Part of a small language model's weights: rotary positions.
MLP neurons of a small language model. Each row is named by its layer, matrix (down: output weights) and neuron, and shows model dimensions 64-255. Each number is 500 + 40 x the weight over its row's rms, rounded and kept within 0 to 999. Numbers have three digits each. A neuron's up and down rows have the sign that makes its largest values positive.
After each neuron's rows, "fires before" lists the tokens most often just after its 100 highest values on Wikipedia text that the model never trained on. A number after a token or word is its count.

L4.down163:513444553532574556468523521464442540431529540541517543463392513469468469482482461514591472526551588481490576522454589436444523493515458506463505454517532455502488543488469438490491444464498550458443576535503574514472496544478518541520586522453506423521489499517485559536495457485457474452526486458496501530580486513503544450441538439597472504512521460549476551437466512492486558411432505450500478563456518525516466538439530471520594524465510549521484601458498506509501484522519453452573503512479436486514490517543459503486511496499471492604511516444489436517484516550537542506
fires before: "ess" 21, "im" 17, "iv" 8, "in" 7, "act" 7

L6.down460:612504582471493463496489474511480521492547519549490541452447487522510564493580537483493498539487502507472461527496522508613478484456409520529479478512443572490483448507560500444545498503564468456515458441473495561496460481541488493520478550446507491497533478524465487414535539541479522508641479472454506405463529517481422521467574506477475424465545487516611507549462532472467503526499475452462479479560530496525470523531562560432434485512606482534507517513503448469530478464511494546446485476470445531499599467557507479493520526455528526464467532483514537531523550469510569480
fires before: " |" 34, "–" 19, "ph" 4

L4.down665:552447557469504477440460522566443535500508539533487534515425537485575474556513571489495514476439480526510487515482514530514511486541528531543437544510495559468504450463501616540516502476542522515393512586544517554506442499541490517502483524486477526520471422514527476513506501437497458459496542510496500463496460560473495498506474454538423523549495578496478476539479445502483487413448510506483483509459461570444435584458511398519516452558499505498473458503495427534486486489518492452589463522466549443490535480452454441520458491487464523523505555467416402525501497473521556475
fires before: " |" 34, "s" 6, "°" 5, "st" 5, "\n" 5, " to" 4

L4.down330:413504565546460461470481474527496505539514479484515528529405471575504456400512474514493563508574551459521486549582526474462423527534437505453526527502483509524483459492490557480519442483540513523485435517430510559464511446501467543524439483543527509535492503501427488486520431438432528462575546531497481510540540448494556485468476485491531482529524485517479456510511490458437491558456556494518460450478537498478476471483482424526443439501518496488478477509502477455440470528440533447505471413475467529511499510527466539553532483513523502499493450531481573517407462554514529468
fires before: "3" 13, "5" 12, "2" 10, "us" 10, "1" 9

L4.down145:472478550588512537445529542464507512464446489554544518515478446493527494557543448437495514511457570524532484486494546441551524513550508501526441532511522468508569479422456471535451504504453507500527459529470449485491552524475517547496517532477498433430476491551575533446544549525557439518441540563527524440491482459495484520463529489496468491486480472463491512466471482473500505518591445489505508464499541406470586517445484506513498584456492401480558508516495511502460540532538569526509433539534469423496596473541471447493481391540410501499506474515518453544509467486527507521
fires before: "\n" 34, "A" 8, "The" 7, "S" 5, "-" 5, "M" 4

L6.down291:543448558478529541452539522523537491498519532450522465483527526503486502518447466473551537453456464451524512575463483442468418495437444449535483436491514472501520544529471493503515495516506487452472491499478470510494539517564418485487504585489512535561537493504551528520511483476605467504484476440459495529454601495540530510541459473472509517420551535381457506526421475438495510525504472521532573454520516433505451429482461448548448514525487466479482427561512448584486484451509557607528528495467514538500483439524509489504543505422529486509528492470456543557532584492462445509
fires before: "|" 24, "|---|---|---|---" 16, "-" 15, "\n" 6

L6.down169:544524509573542468443541487454526528457535445431563470480540565472551512515527540447491389462439516517535520449554556542496455460523503555506553389505429505451487473562543522500483541492503521472486560511515477469543538532466518532523515450472484440380500569437461496513459500490519500518529520489538460553517492437524465479473459512542521495566471488518541473444520501591515508504505509581535463488478466511523535535458431544508606451495433571476510508545474508517468532545482478502555497532513538572509515546559522439430507488557491538530484493463501491507505477521527470549
fires before: " a" 19, " the" 11, " to" 8, " an" 7, " one" 5

L6.down531:420563584444494509480575493522494439490491513482429544559491466514485499515491558534472521528574494513487544443459451497532523463525533570544467489535544471551518489481536563605481534461471427525585468569483514579424483564464466461549452432538586541476501517474494518503535504494461488532612518495559540491567451460520541479488463525494508566505557423476483531504521484521449526552494455498550475507517482565527511523527514524472512457519554519488548517574541485532505491487507525435540495530579555516490525550523455593534526501519457500511506585537496511485419489545509465493
fires before: " |" 48, "v" 10, "\n" 7, "it" 7, ";" 6, "pis" 5

L6.down69:549501482515501512550469506460555562460535530486518475493509500497489501484445522550465529486529535445535520446555483533442448545528494489490477422541490570422483510429496491517449403483431436457492491506423515586486472557529503408557522487548506509473513468464515497523472505427473518453474525540484503545473545500504522485517515560515521539489535472485536539545607453362471481487515394514539523507517469581486436499500524525558412497478496434468478443502525505506491542476523433514327437556459483500486523489512561553465467467500590513501441533552511459424488470524505482522
fires before: "," 44, " |" 17

L6.down560:482480471508462550476502494512470562493489583552485532522551453472488526591446535472462407525517470495531479548479547455490491498479497503495536521554512496544592509545572437530519534526445554541504468467518460469542451498577524501479467484494544498444458435471500531497495509561423536518474480540497509494512518563508533495523505563531488436489560505516471481453533440494427487515480452450575580471370560427386549459462534590505558433545460581520516548550428532550547512512481541527467456553460507454497490535489483548533511541518511515512588483441414500530524508523508564536
fires before: "\n" 94, "==" 6

L4.down31:472414512478597514566446496454537453449567528533475472539449488526457540520559452502533472452467465483529550456479465530560528452487492480580413507507503488541458541525569521534526467447482476528481486515456499500415472433516406524464481430530529572470469470491506444485477451477507536533456527418519524492508472573495436454429507543443504489478514480511515512459482471453520468520530542482469443495473492465531427458522479505498467456459511496454394536518527458493523604529485485557504489470482551411508469462424459482475516502476472517470556528425526522503533459529461493529
fires before: "\n" 42, " " 6, "ic" 5, "m" 5, " 4" 4, " le" 4

L4.down12:534506524533532516462506515533489502534566512524507474455516570501475494522514494524444530463475495517504530480474511485479517533427490546496498468545500405572538556548448471453516457506578544483463536461444493501497541505432465498486482550567474515479498555438526457491535528568528528447462502571517511474542532490559461524498589550481459535502571470520532500484515443535527504470537553546526487426480446521575523444529504554543492406529435494508496522522501497468549415514583536486615528479532539501536559517485543556546527573484450541531531467562430509493489531493548477494
fires before: "\n" 34, "ment" 7, "ish" 5, "ished" 4

L4.down525:455495470502483487468534489512485525489450531484496487522456610510454532473457550493551459461466531573441546483480531517485494568463523474498461429501485575577520511465459455491518456470540470522485613553528509543505512537507448540581465523446465443552570560493536501513546555507500454450510495525520493519501530498463488432521482527569551519477478478445543585435476515517552552530493492480475523450533499493536386506498488469532477485515459516480485473521529509511500494534595528422491512477520604516580456435497452493550506513524514424498473539540481476507554473504448463460
fires before: " |" 36, "," 11, "ough" 9, "a" 4

L6.down480:565378468537557409525498536436523516498443540515501560508529491455470474499488435487541563503517527525502559507448526442526543542508433527508527565502457457532525457513457481532562527566402541488461465508529501451541478491379521551524513529505516471508546434461562501534484500506476444518491508489513524496533494500480481452485487469471517477486444476502491474576562524543567459525533496509511529442553508516520487489462564564514494521494438566533511493446561434520477496461509431477519535557453507436467525458539561454513537593540492498468483497414487516439502388569434504521
fires before: " a" 39, " the" 11, " an" 10, "e" 4

L6.down388:522417601498518508451556505497506557420467432518443537470536549483487499459507479587524514498442458500453495505535471451493552570579420491467485501538503499549476519520544465512543475540527507496504514532493461389488530465538518512520487512579431529465490542533574610425480489529440536498458527534532508539444454448482557422573439491443505533451484425472504459457541475479525471499566458515505488468452544525489500552543490556428550488502463529550557481474452499538495469446562461501497455497527462468450472507443505543555461524521488550539522467505465538397511466507471478476
fires before: " of" 27, "." 13, "," 8, " and" 6, " in" 5

L4.down581:613524556423539451518496545545520435570417500591475539465509492496489484468518508502449477525567515525531526523523531603488492514517537464481514445507581481551512449488536494435456437503534568527473517483493555639509422516453510486448503531539481517424503507517488509500505621466630461452524535531543464456406546503543531502516533533511474521454513576481521445494487484478550516427516466548550457516508519522488456533570515483512494500471517501568444463505500546515543495547462433536499485461437500398498488486504474501498533470551454477567449448524508604462488545493509505511
fires before: "-" 36, "\n" 14, "=" 14, "ine" 6, "S" 5, "in" 4

L6.down21:424473445543542555512509510474522433493536403444512486500536454504585500467552495415558506426562446508445431478459487468527555545513549467487502471539460530494523494448553460488500575454490536560452469518588492530505492503519515509477513449464509433447475424539510588519499450586528516570524528507470458512476431466440569522444577568470490523474573406425491457560462503513522525532472466567473490538508471464500449487489514514487448536440469504487539530491466498475500425481507525518588508539536480534568457529466463535499437475582475503552487555480522461522507507440524526538
fires before: " the" 18, "io" 11, " to" 7, "19" 7, "8" 4, "6" 4

L4.down281:513487511492458491527520490436502537531473507560427494528546466510499539491457483477464536482436499533493468454533477422514462473499594480475538437540487472531444419481492496486540599473465439534498516542506495558522509550517550433420489518481471515481508601479482454596490588499474501494547450484489503474551518406483538551537515509511459453478468514588541538474512492488480482498490567460461437467574614480497585508538575474612450501485483500486459498494471486497499517487473580513440528465481556472522488461556499508561468494548441517555570465497538536538536516514506594474
fires before: "\n" 98

L4.down114:475524544509492479430500525439543567446518513468551521521501507490498492534457492559497561510503548524503492478407566439509487511410559488471554461496530467439533479476497509449500620504547474542454515453501460490565514490483510515469476443529502492454507502482457425516522474487468576464488489515474452539444469454464544562503535448465433484471539494528591537512480429473542517540510435525431513535446514537492439543486426475454520444493476432541491518542523510520545492462486460468489545545511496421481507480546537443516569479485579493459478413551499528457539453530456459530
fires before: "|" 25, "|---" 11, " /" 9, "T" 7, " •" 5

L6.down166:493466511452509533478472514494535448470516557522549517548531403513485446543524512533465494529519509477431492458536536535524537483505471491504571489501516469557443479427455555469463458503452485530523540507517447579524553562468560495475466472526511456484425422455445459534485509539480433541585472486491491516475551530461522583453545538594533504453484524571548489509546455480494492526477459448473552506551515498476477546523501421488538521550580516557569572484529453516507495554516538490456448512515534525527532545427491501443577582589507526527486496526458482530482462501561489473
fires before: "\n" 19, "and" 12, "on" 9, "ec" 9, "it" 7, "ission" 4

L4.down308:487533493468531494474407521507544572515481492465432517455461467437498509483525487503489492486464485515540517511494460504454504527437488546491537507514490491522499503512510494491482494424521505544490502493464549454421554483463531493507514488537577603453495482480527465495533483530490509482504450538502476529515522494439489536451531541509535533455539481504564522536479483484465516470471457453469470477545527439479525569540519549466473560440555528515622492516477552513509499524500566474775571464468453450492498521508532552496534501512512495456534446576454503543509464479521536369
fires before: "\n" 31, " The" 17, " He" 6, " It" 6, " In" 5, " F" 4

L4.down444:493491494494492583517481472515456455491507539544476497544490564452594569495495519506552572528541455441508391504558516475502441517448577452507503545491506459499523469453542475536567575511439428455512518513574574498490379477536497517488495574480543526550539472572517447494535481487497507544523514437522527511509501509426520500499512540561467548485499398503408580434506477543506387518489492506505459499450546475474476553506521501512520482535521512509479485535567483513469419518499495481562471431485508523566451579518449527463511478493555409482500547433518533466491538462479556501
fires before: "\n" 39, " 0" 8, " " 7, " |" 6, " 1" 4

L6.down109:570533461516521536514447439482459544519445538438461480563478478534469470565527512489461563470471457516497493516517500549467533495512514470444511494515460530557447406471463432461519591487540444445486443500528425491497499491554539408549491547489546468505498511513492478477458525506549567471566475503399522516456500486524571459479513474490476522437525565512508490516552507574523517451452541563409502516484461507553402554485530486520521563532520494487505513487615509495460517506467555524565532527464519565536447564543487502450474550442480513576544422515520488550465532458534511475
fires before: "ed" 31, "ation" 16, "ing" 8, "es" 5, "al" 4

L6.down43:468546496535479516519501513478481445479537466490536483497532570464564499519498508516419482510526479481514435492478498493491565520513533600515425515477528516484504493497483407531468415524475547552504560456552508560540514531504516482518490498500511547514474539531505504513538507554457412585483545485545498511491475540470538541518464584534532512501534551510514516542502543498449480502487600452500473536506590573465508499451542532497455448507485506547444530550472495511526568512529475498629524534407520496525511407469437538457521528442491515521437572510468521406501497520513458517
fires before: "." 14, " in" 13, " to" 11, " by" 7, " and" 6, " of" 4

L6.down489:438517441510464469510460490451466546479517422466512522559505469475431461515451491525505438499463552537449497465545500509477455524504560509511557440573525570536525586452503520509458583458488549474541549546500487523479474500509485518524560483438452440538495452548508473542511442479496480574535529438450540548412493439476419476495486528503502451516495529469423457526489475454490544558485542514435488463489460501492479530542540507579493499554533515525516608546516491491502445492496530504438517549479529472501457547493472496442391500503516565425468514479473444522491521452538515468
fires before: "er" 14, "ed" 10, "or" 10, "resent" 7, "ary" 5, "ing" 5

L6.down304:503486606534499549480531521480574451472511437449461514487512522435525467467521452477476542505556522489481559507515407537473524567482466514529481514501481536561504460493499454539508559500548524499593452455499521562530456499556552512494464528469513482469533497512487442513493478535520411534455507556506448499481532494487513455518414496559488537532462443515457507552516521544439545429453447496457509509518484567437455505420541592456441568528556507524507494484448506537538545475483533514626512450525516514504453481472485493450466471526495480557520541417599446450467511520497525433
fires before: "-" 86, "\n" 7

L6.down506:510472425415588513432444451497448564518431481459534460505541509482554558513537509479499505584506468518519518476447510441500545493503476533433447557493556533504507429534443501373556505511512482475476610427531559476426444584546500494434468494530442560543462499531513503508461537492493508528416491534508487452493495511527534537534514518546500491557483461524491499512461505504458458545513532480502465553508565447491495483534571531475550494484472482505485460490493451496491468534480541519642504555495532471449437559492541508475440502526453502500473535471518534507539487496504450421
fires before: " on" 15, " in" 13, " to" 9, " as" 8, " at" 6

L6.down354:517438516437496521538500571480553484552567469480575471464464478521509555557527464514442485460520511489539458523455456445541515561518467474526503506514507462561446432517460443522457502549510477514483480427466552514422493533520481420545507532479576537429542456484546534494478485475545509423509521561519483529429547464508433475501499450588536538390446393487479511505493443531519494519513470534514550490508545504411523568494532503494401534471495479527566528507473533524448463475555484445543480539521454447543472506510444510507477469527457558546468504531415496496506458532472477464
fires before: "\n" 48, "-" 46, "|" 4

L6.down566:544503449537563512504497538467552472535500511468469445577489521473532581458542553500522473462525413448466518482476499526442494517495461525482542483443509539534548497489481449521494477522531538482466435523479477476494484503508479451554535474542506425524524516514446548566516583412487544437461484518411462442494526413506447416497565479499491524569451556569524552525546499478551524426503504498519487494551472557508524549466480494562512489538508452462440497455592483460450555504535535496555493511488527508562491464507486484503446524471500523472482508479456436485544501473507476435
fires before: "ase" 24, "ased" 17, "as" 7, "v" 5, "al" 4

L4.down152:487493495621531519498464578463489536509540511534508488453535488503494498538453474458540460477542446561537486478553461529459440492499521576474533505502501519533476555556551442476453499515476510481510526514423540479433495547511476475543453507436493524504507502459490439589486501514502512453556444500523487541484463459427524549478501531430504549450490408537480468504467491485476540431419507438494520524458474452484461557460520526502501553509579499412540525497496484510527489602538553527695510534522467524504501504572501517488500517554452506537527470446495457453479493461591509474
fires before: "\n" 63, " It" 8, " The" 5

L6.down17:568525512512487493504467514488474441432439407483490433438424495486557545533531515543515493527476490514542530508529449542533441499534562514508487504537427488548464521512511510491616497466473502516586482552508557500503439573430513486481540478534435474479553543453483530498428536432474525521540508515491439465484503484389514535503473491476414437501449523506499490505534553549491538486465582509498398380416486581459444441452558520470532546451531520479511524517510558498457509468537467494597426493457556418514520493444518463469531467456485483456509508522539514494492461485556485548
fires before: " a" 33, " an" 9, "ite" 7, "ill" 5

L6.down577:475553478472510482524438509570544549538531524535540513493524579486517521492601523520513470490436491508460474513463480507514471526509432409421510435530520493520519493541518445416515499505525465496554525512585479511511541560532494519537478489496438499450508487485443534509472497519444511458463521530478520448453525503586462465483436464555559522461440571453514510558572446497526534504497509531458502472491450504489504474425471409404504518547464460501469505444531487437507541580467586495566460519478549452594491407527444524472469471461461519507515448531511546455536461491534530548
fires before: "es" 14, "ement" 10, "ie" 10, "er" 8, "els" 6, "ers" 4

L6.down699:502546549415507521489548479542500548473569495534492515456494438495512534461540492480595517520489522553565497454543452441500496504455502472511594485558464488596494549486490505506531488443564530526547541518565505560564475496522581535474474518470482457510447524447536545548455468480528525464493420532518500433519463502540526481545463487556440419495509588436515560496502480472486510439470528426503529518469481509496591469577488525528562489452499557480561543530531528486591430464446494496447495527581550456473500493476508516525437528586474460485510543472503443494610528518568484575
fires before: "\n" 48, ":" 9, "t" 4, "s" 4

L6.down207:521580449492495508550500546537519573441430504480432583472518459535501484457531562564480514519458512505469524452517463519512560435424508453476553410404486498525502503535441508500484461501513484498569497503474494585505535504511428513529499527577574486445422485487510469483472464503491506466623429511545526555497472487517461502454576506446475529527529497525502453521563556509483461514531441481460514528506531489493506502511467444491520495558550494471473461541505587481547517603550551500492511539511576437457493567497481446480476521467542447549490596426451504503518483476520459495
fires before: "g" 33, "ge" 13, " |" 6, "en" 6, "uc" 5

L6.down160:521525460487458505429426505539515503521490523500401543501508556457497545529502490541501461485510429542502574503529502577516560490512518449524473488502532496500461541422508501512502520555431473621462563540551512455448472418560507494555513475541523490464495518442499543508552481539511541525459439465521355526480409438477503464452602490454459551503462493530492501493581554501476525544519527504469493458538523405492489486536461459562573481566523535567514511450562506527564454507483544515565529454454495498586445483489502500524508495491428487566571511479519472477460487437481502503
fires before: " |" 38, "id" 11, ":" 7, "er" 6, "\n" 5, "s" 5

L4.down209:496511469427539520506449575441456530466484460499508518549434507583534496482483478551512504463480526473572531493539555507478522551491511499475404500445486562520506555502464571454463541561534469496489442493526512400528506544486497513541538538503523536523583484537515492544437597518474524510484473491534469547467500498558450420534445529543472444475536510533483483541533466495501505457399450518435482505482513516454546530513518438542496472486497451465438528552418557482528569539479466497484519477553481557539431518555453504597436530495487481509511488404413508486464576527477542560
fires before: "ess" 28, "le" 9, "al" 8, "ome" 5, "ip" 4, "om" 4

L4.down613:520518509483511520497496461561439547512487426437528472394503483475458484441473495537588458452584510459449486447554531459568526504455484589496419475522478496444484462489503517479494481503484496488500485495455483472531511622549502478451544485572429437467473497445496578472441482511509440498501444510577517525446505464498549502501524504455419524549482539489500512537526510501540503479497528552575499582552517453543512507516415579492523570556460548493474491430500517497520515522496458515545560521550499427485435488511498489522422405587497501589429587516496492482529523535461514464
fires before: "ed" 18, "s" 10, "er" 9, "ing" 7, "es" 5, "ions" 5

L6.down64:518453514531437549550482485517511524609469508484496571506475499556471460510469478461525523533494510511503496500548457540518431465497506554551482460438500514463479471528507536493512441425540565520535484498534526485440500564522555518497482461437462548521437475441418447550395506459554489498504491484568494512489453501489469464430475495521534560456521503509513498421547561475514502545501501465510496534492525564614546560479500546509551446516551528469452523483480500545438497513512535490411491510493501463570482446503399497491538445470494526526482535452558468511532532538454550576
fires before: "ter" 14, "th" 12, "ts" 8, "k" 8, "ign" 5, "ies" 5

L4.down574:496513521535482601513445430525475474494465548450505466587502470561466525541455480527428503510478489527494522484489502512555522525465467503492526517528529493478470485500435534521478466567395441451557489449485519532534536504467459433488513534477484478459530539492519487523504522483528439476563501472491516434499447540473429521468507459471480591438526557476532499421621548493477528485506493508474538478382521493543495504477447564464449428476529517530493402503526496457525477461450476466434517511464503583462547575470493516531529495568502493544493496513469449430470429477537492515
fires before: "mer" 15, "ed" 13, " of" 11, "an" 8, " |" 4, "ing" 4

L6.down94:432576567555539512496517545528533509450422563436489570543452483560502499524477525504522534480427473454486578434508561581490532504565507525465499494471476527553504459543413623515454471491485538517488507559503517520479504437463516523535544510424509546471533478580465528461549488516520474485432540443471531491443567524496514448527513510526511417473528469463532547455495502537528463499529519483484518524552488460449511526503491503445534512473539496516613440454465557526474432498507517502535538416494548525522511481582508457513557457472552481483506488476513535465489457493482472400
fires before: "7" 17, "5" 12, "4" 11, "6" 10, "3" 10, "9" 6

L6.down401:436534463430529495458399503515555525434518501557471497486491501532537451616484481509398508503398519492522466578513558463472504475578496534503517471535586460590456476472541485491481493501466496501509502456451500464514490471534439452475503568523499451542489537479504482544470536500482497556478510551499465559493493516511492507542430492559494455462488399433521528562502445460479500543461489468477451492524516458464482473501503432492467544497472423526406469509472593594520476498449512468633525499465461479518566489479510532582466493466483559479468549552504497552462450483486476539
fires before: "." 22, " |" 21, "|" 7, "00" 4

L4.down565:524489502472454541484439490471494475467533465477437468498494521521526560504512422548493479491525483538496501558540637485550503491532486419546549581506566440452517529480471504509446549414528493492544464537455499527541505581524508538580485549471451497507447422501492477382519469438488512479479461444499490540527473480469478500468469464526494502513537469419489544518543422513469549460427590473453436570473509516481433513511496467456431506473515549514550581536439498471427480572505493528519441553538552495457545526549542502442507473439470497572558499555480545521447517477485492473
fires before: "ess" 16, "ered" 13, "er" 8, "im" 5, "pt" 4, "act" 4

L6.down282:502575450494505615487455424524511522540440491486489456498533488569574512513470510510549612498505498439434465478492534525531423574478486507490524452504510469490436491461503524439558493475609503461496570515478521477449481521550449404505500470539455486482469569534533527532509502490474532476521489487501476549501452537555536439469589480476479489475494468484581496539464460469484513544498592500504550513606482495548518435469536521486467532431549473497564472470563549511504471560473485547583487499522439443509530561465482537511421481485455534401533551469506525531509553491541488482
fires before: "ed" 22, "ant" 12, "ing" 9, "u" 6, "ts" 5

L4.down27:532516458514549522476474560470502484534464473502461500504528475469485509588479487509439494519500551547475443519448496541563591499489476430511526516513486516492559463526497502421473449526430520504465458546445541503565504530494464472498511473415500489526511475495522448565516504513451480480566425457494496466437503464558462427512490503541498549487489523480533496466452528622508454562488485484543493540439548544449467446517510447438484498452519536553447537576486487585471497468503483487506562550499509443541435530479492535428474557502543482364496497453490448529430579463462460450
fires before: "id" 28, "|" 16, "|---" 12, "erv" 6

L6.down457:486508465479550437531446471489483442540519443483482500518468467479458552539513519500504443540529571503545496441504494530431531488507471543524514490550482527484487523467495501506538536527488453558530575473507485572448420482502509551512492508503527525529528581480542394564474554440545529516528496410503470522544496460514547554442531510496505524524494495488541496634518442476581390476552452448483541483436433467524538543530549469451460492489500542405560454469449499491475505495518481542478602514477515537397430518552494562520498489518529608470471492470531531455464514440464516470
fires before: "\n" 31, "v" 9, " |" 6, "ing" 6, "ound" 4, " in" 4

L6.down647:532468456520544468450487558537421515495469425543511461475479538465554477511473473564582547444458496515453514489517522546495522507498473521517559496462426511508546553561484534467524473560471523439551517477465584517519449508489546456489521496586539521525522508478579487504503472547542529525514503495435457561539458464553490532460586522551522485481538478494499492472486455480482468501459510531500462562531562496446468445493554428492504506517495487499558392459558438519479471504598549528553499534509491479548450436500475431564539480495499461425541474500509511510505475489605497480
fires before: " a" 24, " the" 14, " b" 7, " an" 7, " in" 5, " app" 4

L6.down553:487513408491550393587448512480564461546456505525449567449491465549492488462508487512507435470459467495495416508429485516520493558570536538431501514487562485525525461498519534569464494505461458539494522429497525480565485540522543491494525391521483472495552457535439453473508424496514511512496482503589509574456519475490515556487493482534486520557521521559410501549463464414481514492509458492451554518563397473441545519478540500529466524496474458557493510571523548485426539484486514551653495534524490563540418503562476488515453525498497499502514546467444455471498515531532449452
fires before: "-" 37, "\n" 14, " C" 10, " V" 8, " •" 4

L6.down431:480506540461472526501529498484447478496459527481420466483549421600495566483548501478486460482542502545482534465543513523452487483518547507511487487487480452526464536455473520469477494479486496533547497503553559537489535499412464443485507516503534524543485566460478534568563402525485491488545405543557541527552551498505456456522578563464514427522442454517528544458495557519498529466530514558509457501576461540500495542493533502414461500513497515514543524466467460489515537542494483512491498451503607525489574561443462493533515475488576503465531488422529495511439637476530451536
fires before: "od" 21, "en" 11, "it" 8, "on" 5, "and" 5

L6.down538:526491564493514490545467500520524445530507526531585536520462428496483480533501497482474502511473488508459534485544468517500550504476439550413502477495482490502583410506418563451440476425479479450547450458548490513474483532486489503514478449465482542513534479453477513573518460498542530491537468636469527529525564574491521506517542436478459448519501558485500522448474500517424553494520520521513497483459501457526447529533474509561469507522479485486564448385500518490523503533459516512531474553531573538504438474488520475499568526550490493436450461506518486507516534452518501475
fires before: "7" 12, "0" 12, "5" 12, "8" 10, "9" 10, "4" 8

L6.down439:536501538464495509501503503418503509493478450459488522480571509645445508481541409521502428536414485440501516450531432529512415462487464504458481510518446542485514608477527467555589544547477438515452530457494573490506564482533493545454478463515539529460483475491489590515504472479473471488488506513548494486584507480525518451474454465530481449478566590570495539465478521507462439548511444535480490542555463457566542498527509505503515537469452511538508497565503496489494454540545550505571474490499419533534463536561462516487478557478532534540501510504534478487529446460484537465
fires before: "\n" 54, " It" 5

L6.down73:480550537472445511427496556460543482557527413563481579496511459511490474461492523510435521466471494491542545477458503459501474488495506540430509496453596502571522536422488538463527496572560462463556487501408517485530506506431496506465513484589473528497521486490475566466507500468506538573465568545527502500494466506425375491495556526483521521500492526471485542493398506456485494552449548475495488548492533440479491552509532542487511435535474444560521490482492595507529457470514437519537506488477564482583476490523497552495493407501519490531435562436500495507533500516510485496
fires before: "\n" 19, "," 13, " of" 8, " and" 8, "." 7, " who" 5

L4.down384:552518497520461526525446524516530420508439569454476527476564482482547546488519484479494476450441534488503416481522543461531511504501477563548551484496458441487476459502472531493489502493529452547535484510559513512444511498504513480483552452430507450484515499500500486560411521514548586499439542528448507519558510595475483542489515546525601558442484529502471547528511449558492485507514501541516589505408528449457554498488605528527545526460537467524529495554489534486411465477467504524494521456445429466515548525485489516459497456525491489516505476429500483556536479497458451565
fires before: " |" 29, "ar" 9, "t" 5, "i" 4, "a" 4

L6.down148:465491461490484494498442420501469475576448578522501516449537527514499466502494505483481496469408535518514522556553503516571461545512473496530472513540475546490531586424514552478553534488531461438539548522475482555499495411462572508481525449537528556568537459592485481482467464468523538481553548572435493486509508487529467528566472531532545467487509465512531545518488461430540544474483476506433544467514486494483514444547596468468558490440465495453553485494504437480484529439513566502576498552471525463528547532524399517458552434524482526523537499515515491501549500560550478506
fires before: " |" 25, "us" 10, "eral" 9, " a" 5, " the" 4, ":" 4

L6.down66:430474530553548481498458568497476597445465525418478493487549533467513518482535556470439555533521489531520524493531415440491513488468522475485447515499509465507486484478483486518487488522428540402472523477515515452531448480544570442439540588511492519452511469511472548497508474445530519577538567512498537475486506650518553463540477479467456440464540489534480491528525549573488517440543395438457526477555566558513454475499556524442461520492513427527567482532538478493535520492561458551495422527522463496443491413478545579478440458540530522458502575577467531508442589497499466459
fires before: " to" 18, " in" 17, " by" 12, " on" 7, "," 7, "." 6

L6.down292:507577459458549537526483450508425513538469496474485463539455495455519449493472516470445508474559474394520511556476577518526577529502480492532532488431475449431467519460477537548475554478508499469484484542503522543510536548445457528527509503489530500473525512565551482528550515457524498506418525507537468569557526500476466528518494532473526546534490484483516496393533492478517478546457498449524515474471539459452477510412534535477475500396523518483534636527519537455529432554462501499498491503517550490476377486522555526508506542499602519427496508472519522467429538436528603484
fires before: "7" 19, "9" 10, "4" 10, "0" 9, "3" 8, "8" 8

L6.down344:468485507507517534449605540473544488538427423434436417530553494475487577519518494485486482470504438421500415495499514433488449511485475526533488499551472533480507460562426561502453459485501488529496454516500511521526528589543499480446509527487521486407496523550491479542425547527470440533472555505414491480437444506434505540501453525487431498411460523451507428529480499466418422535533500554523508508478481559512464492393529487528494492483549553520527508530502537449584558533531519530492527478451534505569470486451478441446461452492480507545464497475472508536497488425494567542
fires before: "\n" 18, "iew" 11, "ir" 8, "ate" 6, "ail" 5, "ed" 5

L4.down187:522488565506432518473515500482480503546514533487554489499435516489518518523526440482495523478440502476550460531517489491442514520515533541505532529526558558468492508426548475563517482492452570504483487555484432519504470524417493454520557509454521502481444483561476475541523404521525531500521512544477462500581521536447474512524539515574423442507526484479600481472499517521478519467549517487482477525483494480504514517455481522524494518500504498519415496496511475500507485507544515521397414464542522521478614418481542496487583500489506452564459543433520531489445550488537432499
fires before: " |" 27, "il" 10, "pt" 7, "ar" 6, "-" 5, "ent" 4